MLP neurons of a small language model. Each row is named by its layer, matrix (down: output weights) and neuron, and shows model dimensions 32-127. Each number is 128 + 24 x the weight over its row's rms, rounded and kept within 0 to 255. Numbers have three digits each.
Before each neuron's rows, "raises" lists the tokens whose logits its output raises most directly, leaving later layers aside.

raises: " reign", " times", " time", "iao", "-time"
L13.down908:120102122155125145098100124156095124147155113103135126097121116079130096121129108127171116131141161144169179171093149128111144089132116156094137077117103121114151108159098139125132143166148147169142119105085175129103104139102129109099099124120129124148144143141138103118168124116107123140

raises: " ==\n\n", " ==\n", " |", "==\n\n", " |\n"
L11.down841:146149147160080074115141168136083101116073142134108107115098162110174106157108188118181093153141153110142106134124125136132164122159129133120134117123113150136165130117141151143133130112136108127120126065131145127149107119141106197105167127139108103129174111138154128151173090188129106126

raises: "ears", "es", "s", "ates", "ames"
L13.down339:128119140144118151111167129146117114164122141143187142123109140158138122137103103120147145097103152115166137125144103108115102153129096163145143153124117141135158127082117120136159098128122130102122159113101146135112087190112107117110102100118130131119109136115138090131148103136104198159

raises: "ue", "ries", "ement", "acks", "ual"
L11.down466:144158124141099164139089153115130104132171137094137130122114094133170094124096104124143173116123124133101187095095127089130101162139117147131079114155137104124096139157133140141130169144142090116125127080091108131176154105104078121124131132144108092131110095113173117101076107079110165120

raises: "anced", "enced", "ged", "onian", "inese"
L13.down925:155140140148094158119130116113146138140142127133114122102175195104082111096136132128080169125093155108130101180138150098125175128127126144116106130099152122149126130129124100171175137110107134131132129105145092126119118149112141157160149137126146103166119131146154129133101121093105151158

raises: "anes", "an", "an's", "ani", "ans"
L13.down997:130134146135154113162104134157158081126102129111142133115112093147130109186161119124155096140110116119149053109115104149099175119184090119118191153156097164098119115119104204084140112156168141136104103128120167146078148133113150125139128140112089115145145172088117114147145118143096108160

raises: ",", " or", " and", "ward", "%"
L13.down187:127099122095119117147116119171123140119157101149146128195129126151151120110123101125080117107121119135139140105098122152119150100172106126160117119131145125111167102139154149128134129115132153106131141155115112096134133103150128146144094098172118161130135151132115151106126125128125119090

raises: "Career", "See", "Personal", "Reception", "Current"
L4.down962:111152167133123119117161136122102124095114103150150161153135133167128202131125153147149104153126099100151113161116116108128146124115128101106173111142145128137112110143132120142157125150125121137109180087155110143146168099096115174120101183139134104156126143164123127117141125102139151148

raises: ".", "″N", ".)", " |\n", "°"
L11.down101:143133113131095116158117117121091117126133136108100126109112138139113150116124117167131106075139140069117105127063170096138156104105071134139130103135146132116127113110082138129097088124112179123107125139136116144121155140134139118109159130180154143108108175159095128137101072115137113081

raises: "ar", "ost", "er", "arty", "art"
L9.down622:141147132112114107115109147140180106126133095153175151114131128141139132127129110139116127119180131111114132176108151103135094149132146148097164134146095123149157117115139116151138163120173125110163139128125072105115148115157101175148147168126110140119108144139100117147127164108115159131

raises: " their", " its", " him", " them", " her"
L7.down670:120094170133141145129157101089158108136165091086131145130142100093099111110110144135133100093126118129133122132112122133135125174160098126141121181119071166084099092151064141139115108148119137099104127120132130190142116114108169088102145127121139186142102119144144151148114116122152064134

raises: "ful", "iers", "elling", "ening", "akes"
L7.down206:117180137140135113149103142085080110110129098115125105103093149108112121104141112073152116117126127094148154150144117136149130145194117102134120150125117086112149165110134109167151187164109143144065118168173155076174148099157144178148115167078115141148135144133120154177092137158125108140

raises: " time", " given", " times", " later", " latter"
L11.down398:158109152143149110104114134169143148120137145103142129158104138120134159148113106131099080137135152185118161120151153101130095148166117056094130088157117135130127099167100138118147149104121135147172144122092139101139131145084134138117098155114111133139172138129143130174095104089168148141

raises: "-", "=", "Personal", "Studio", "History"
L5.down623:098113108076113140138108093147117082118157088110194124105127152107156153112145137128146091136134139130151165138099074098147166138124123122134154090123129121113152098095110121107154156130107099132128170103149104202116144126163098124112094102139166148155135119122092114147089095149163121134

raises: "=", "-", "Studio", "History", "General"
L2.down797:125127104089123141125144089142098075143143092136182098117160147123161138119121143109159118126163152125150147141108085100138152164131138158116139097135137133118172108098146142110148155149135157102124149085151078185112150144170115120098107108129165167145129115094096090140123116141189123140

raises: "en", "er", "en's", "el", "ens"
L10.down659:159128118120145103111128134145153153106123113101114142085103091112101118165138076158130118105170100152111139091142130119134092169124130127073082105106138170102137130148120126142147119182178137068131089111103104101073126111127152159124153117146149096116151150110110104123136099124138150152

raises: "ids", "id", "oster", "han", "ce"
L13.down331:113151125129119145107123116078146135146138081103131141100141174154116138117168163126176162102141092076134120130118139127170131131140170114164121119106108151129076130094116107145102130128099093133131151149131125178121119119154138177107094114149084147151185104102156126127121151138104112191

raises: "ph", "ly", "line", "iding", "ce"
L13.down592:101140167134121125113133120141112143170116097100081110179112157131152142144148123101137138132114103123151039118152207095139139139139130117140117101132075154104099125141133152131132096083142139108069101133092094108142147137100113151151172133125076127108138107157141086132144131106112134065

raises: "ities", "ith", "ity", "odies", "ify"
L9.down853:111147136110140123126144122118126106139120128126119130130163152143077115144105111082128147130096134146154136163090128145088150127148136110064130158090117162113131112072123158136129118124151117174133129101123137128152119096120122108131145116106185117134112116151142121128140096111143135089

raises: "===", "-", "|", ")\n", "|---|---|\n"
L7.down378:147141094118089140129094130178090082150136089135154097126117132106138168092159152127140054155126122147151128134128138139133171154145129145105136079152136125133156099105145163116167088123145164143096105116141129195133157162156109133094106137121163152112140120126112118137097043138127123125

raises: "ity", "-day", "ian", "ations", "ians"
L10.down804:161126150153136145147150138140137070132131135127120160143086105166099162125148119154167119128076137128110122126121137148144097159148083118132125146095087141189086087103154160120131133136106113105106105139136155114111133148159139148141088118131176106160112160098136085095141123113095158107

raises: ".", ".,", ".)\n", ".)", ".g"
L11.down56:154139064171139123130098131127086130097151194106113141148135103114111136144130089089169135154159142100153118094121140120128149107134107130163152144148080122124128120118119149141115119155131094136129152104090126150139150116130100116130107139120162157137161139147097126127110090150083143114

raises: "ize", "izes", "ised", "izing", "izer"
L10.down784:133108135138199130137115108167139139155110123105155128144139126099094122099122135088163085132117135132102169134169170136145129141153136121121126077121119083159102091106143110143089100115085105133128133084137158118133104119133115133128103170111133150105133092143106127139130129115115127115

raises: " one", " two", " three", " five", " four"
L13.down115:144102150152156129085139140147135161126178139102150113138129111131130104153113129088113141105096144103132156110124195140146130112175117134129141168089075135118160110077064162147135141098121139153138162154136123112130097156119101095130103130130082107133111160161140116093087105138115129090

raises: "quez", "://", "ike", "ques", "⁄"
L13.down220:149125125149137118138139159138143144158133097120097148108070106153131114166139126163111096116117149105089132125143106128085133161145121146152096120153160107132113173094129101142118119148147072165137124077127128121108099167110113121102140109095104120140225122105120095073138156149140116129

raises: " they", " They", " together", "ly", " their"
L11.down691:107105140117167115127124111100090114110138123104127143147148132142118136145102111150128145136171131128116125145113138082160134120133114140068146114171100134133121129152138128102151140130092081130153142068179125094132151161145131163111169069128095164134155111095147126089126123128104145101

raises: ",", "ins", "ulating", " and", "ane"
L10.down761:125141147147083124109138104135132132134166100102094167141130110129168097129108123124114077161167112138128144109112137120158123109166122129194133112104171173140142137141152146117090164113188137134116169129126120155142104124151087112098102104113144117166111154126086100134165166151153160101

raises: "History", "Early", "See", "Personal", "Public"
L2.down1012:087149124099083121120143117142114125126115104123132141164156131135116166146135122126106113153132150163109124176160146125124128145125101137094125114131126110154123088153124137119132117141122145127131130063129143166088180098150136161112144116142134145147132112144124148112107094095165112141

raises: "ity", "ification", "ica", "ify", "ico"
L10.down557:114135142133116105127071155118125128167102154172130118098128173137122093158133157143192111132141107207145136154125131136104149149124125107135108111114113142126138108096110136181089100104140171149142143108085119106147072136132124157106105146126119134130164144158144124180143129130109161132

raises: "-", "===", " ", " to", " |"
L5.down690:139054100125140134119124145146121087161109087147144142101123100111125118147162149127142115105151128129119149109121093117111127141139120126125142098145161133133161097100143143128132118140155170139132126084141072175113119103136127109146068131134135134118130121135095119121100062110151097154

raises: "ens", "erm", "en's", "el", "ges"
L9.down845:145120116113112110107094146128149133099150125094109114097143145117157120183087136152116125088155117132106104144112092132122110110103103147144112150102140142074115139127133128123144118136138095097105129146114170108103127125089094140138110100116142124095149166122180177124111120108098141163

raises: "ler", "ling", "ers", "ner", "el"
L9.down891:151110141113086101132144070139138144107121109156133096094135121167127121114155100104140136151106125124162142128136169115133096124090115138131104085122158142096126151135066153157145106152144075116124129130132129108095109115118139120129113174152149153094136132147140162094113129091115185136

raises: " for", " against", "ely", " alone", "iot"
L9.down170:143128130084091121126129115095126159140145130076132119113170112117086152137088140184143145166123096164101106144098103151153151160111114134092180110085143135145177099103095108134088112143160096104143154115155166184143095135116091163105130134160143122146097125108151136116129108138134105134

raises: "ical", "ic", "ics", "ional", "icism"
L7.down360:100146123153144096107138116135133115170131132106119146147194141130143131112156125099162188162161135122155128158142079148160108128140121106099055102127130148187098182130075114148103124108108171114168137111169102160080147082127119169091142115137140108138170126130111130116145164184092107118

raises: " her", "iden", " their", " his", "ivated"
L9.down1:129169132129135122088178152132107180142167122104121107135127128118114122120141088106130129127113105128152125109068148150139124134095108145174129121141140111114109125176063149173155139151142170096117116104149123172159086123126150105143151091147114140133099095110138103158155159148151100122

raises: "es", "ological", "stream", "s", "ean"
L11.down928:112124187127083166098118099114151093134110101116158128131088118150130135123130136165097120118140133119174144120141100161143106149134177161118129152102187112142150130079156107161136114130139171123141176116092122093101150147160116140101114098131111122094146112148096147086123150130093145144

raises: " him", " his", " their", " its", " married"
L11.down717:090137139142130124144094156137122131105163113082137140128112124129125098119070131136098148116109118158159133114120119143142085122137078111118165103160140139097090114159127136159109144165144141114146102138135088120125156125087131102131095095116139168140133143131113130123130153114143072143

raises: "=", "-", "Studio", "K", "B"
L4.down276:102120081080125140114128081139126072136131085126197111123147148097140143124113143114163102127113142136122159154101085091149150139105118138119157113137126109130169105107130139124173144138140150129132165099151104178120144112161137118099101105146148155160146121091112088137102086126176122158

raises: ".", ".)\n", "ux", "ergy", ".g"
L9.down753:155123153120143090121095109113167126105130169090102147154102123123122121095102130159136117112115173160162107104085131109105131099106102118133132120152113119144111094103120103138145105126114085125139147084093111157160130164122132129071118135147129107109151108156074158144119089141123176147

raises: " until", "ard", "right", " on", "ward"
L11.down570:118116078140122113108101162120087098145092114075153144162099096120147145108147105151117130100177141152111161116161128145138132158125114119152097129137117159141089143129097141135127147125116148117124141104084111098123101138160114179107132152095120150172157139102156099114071124111113134145

raises: "ize", "ised", "ision", "aling", "als"
L7.down734:158145079126095121121111095169118163137117140135150117128126114102145140086130113108107084113120108114151117092157135150140090179147131103116112129109120109155166092057147114090167131151113107162176142139086147141123143165107176100154110094158125152111141154133163115138138140139126101114

raises: "z", "ław", "zy", "zer", "own"
L5.down670:095129116107115118127148157170124122132107105104120064079137126105136164100106132119106136162144156103142174173139118132074122163129159153064139113130152156120154112119171120130143143119154116160122118100134074101110115149118113098178116087132142118135148116105169115102079115126104195161

raises: "ant", "ants", "anted", "enary", "ership"
L13.down945:139114131105148127114113133150114181162107132094108139125119124141083151131146098139148135146093099092120112126139105119143072107130141099149127111157154160101121107113129144115133122150135182089114100112096129084118120104158162147086141061144117154134143117129135071166118128158164142086

raises: " they", " that", " he", " she", " same"
L10.down13:162106124145104118103132114123130168118108143128133078103168144089118116172124125173110109118104107125140159104110131119148115127105103136136083094115139114130117106081107125136110125124152157098126150115089142125079135154159128124141119111126150121098171161092104124119129158139061141157

raises: "h", "har", "had", "han", "ho"
L13.down677:122139149154122151115140117118170138098166132122145184161085156156169137152155105164117150152152109155132094090113139094114098162132098168129092118144140107153127111144098163093072135117125161182112123151128153099146136134188119115100117109114169118132156138104142125128124161139129108122

raises: "h", "ho", "had", "oo", "iff"
L5.down521:128093146141112141132122171152175095128132117158097140142102141170127140141126132193132147128174100133133151138138084100121148137119116165102152172139092120124117089169155122128089129096134116154151122142152137129131124107181178100107089109115124121117080109126100113138122122174131133082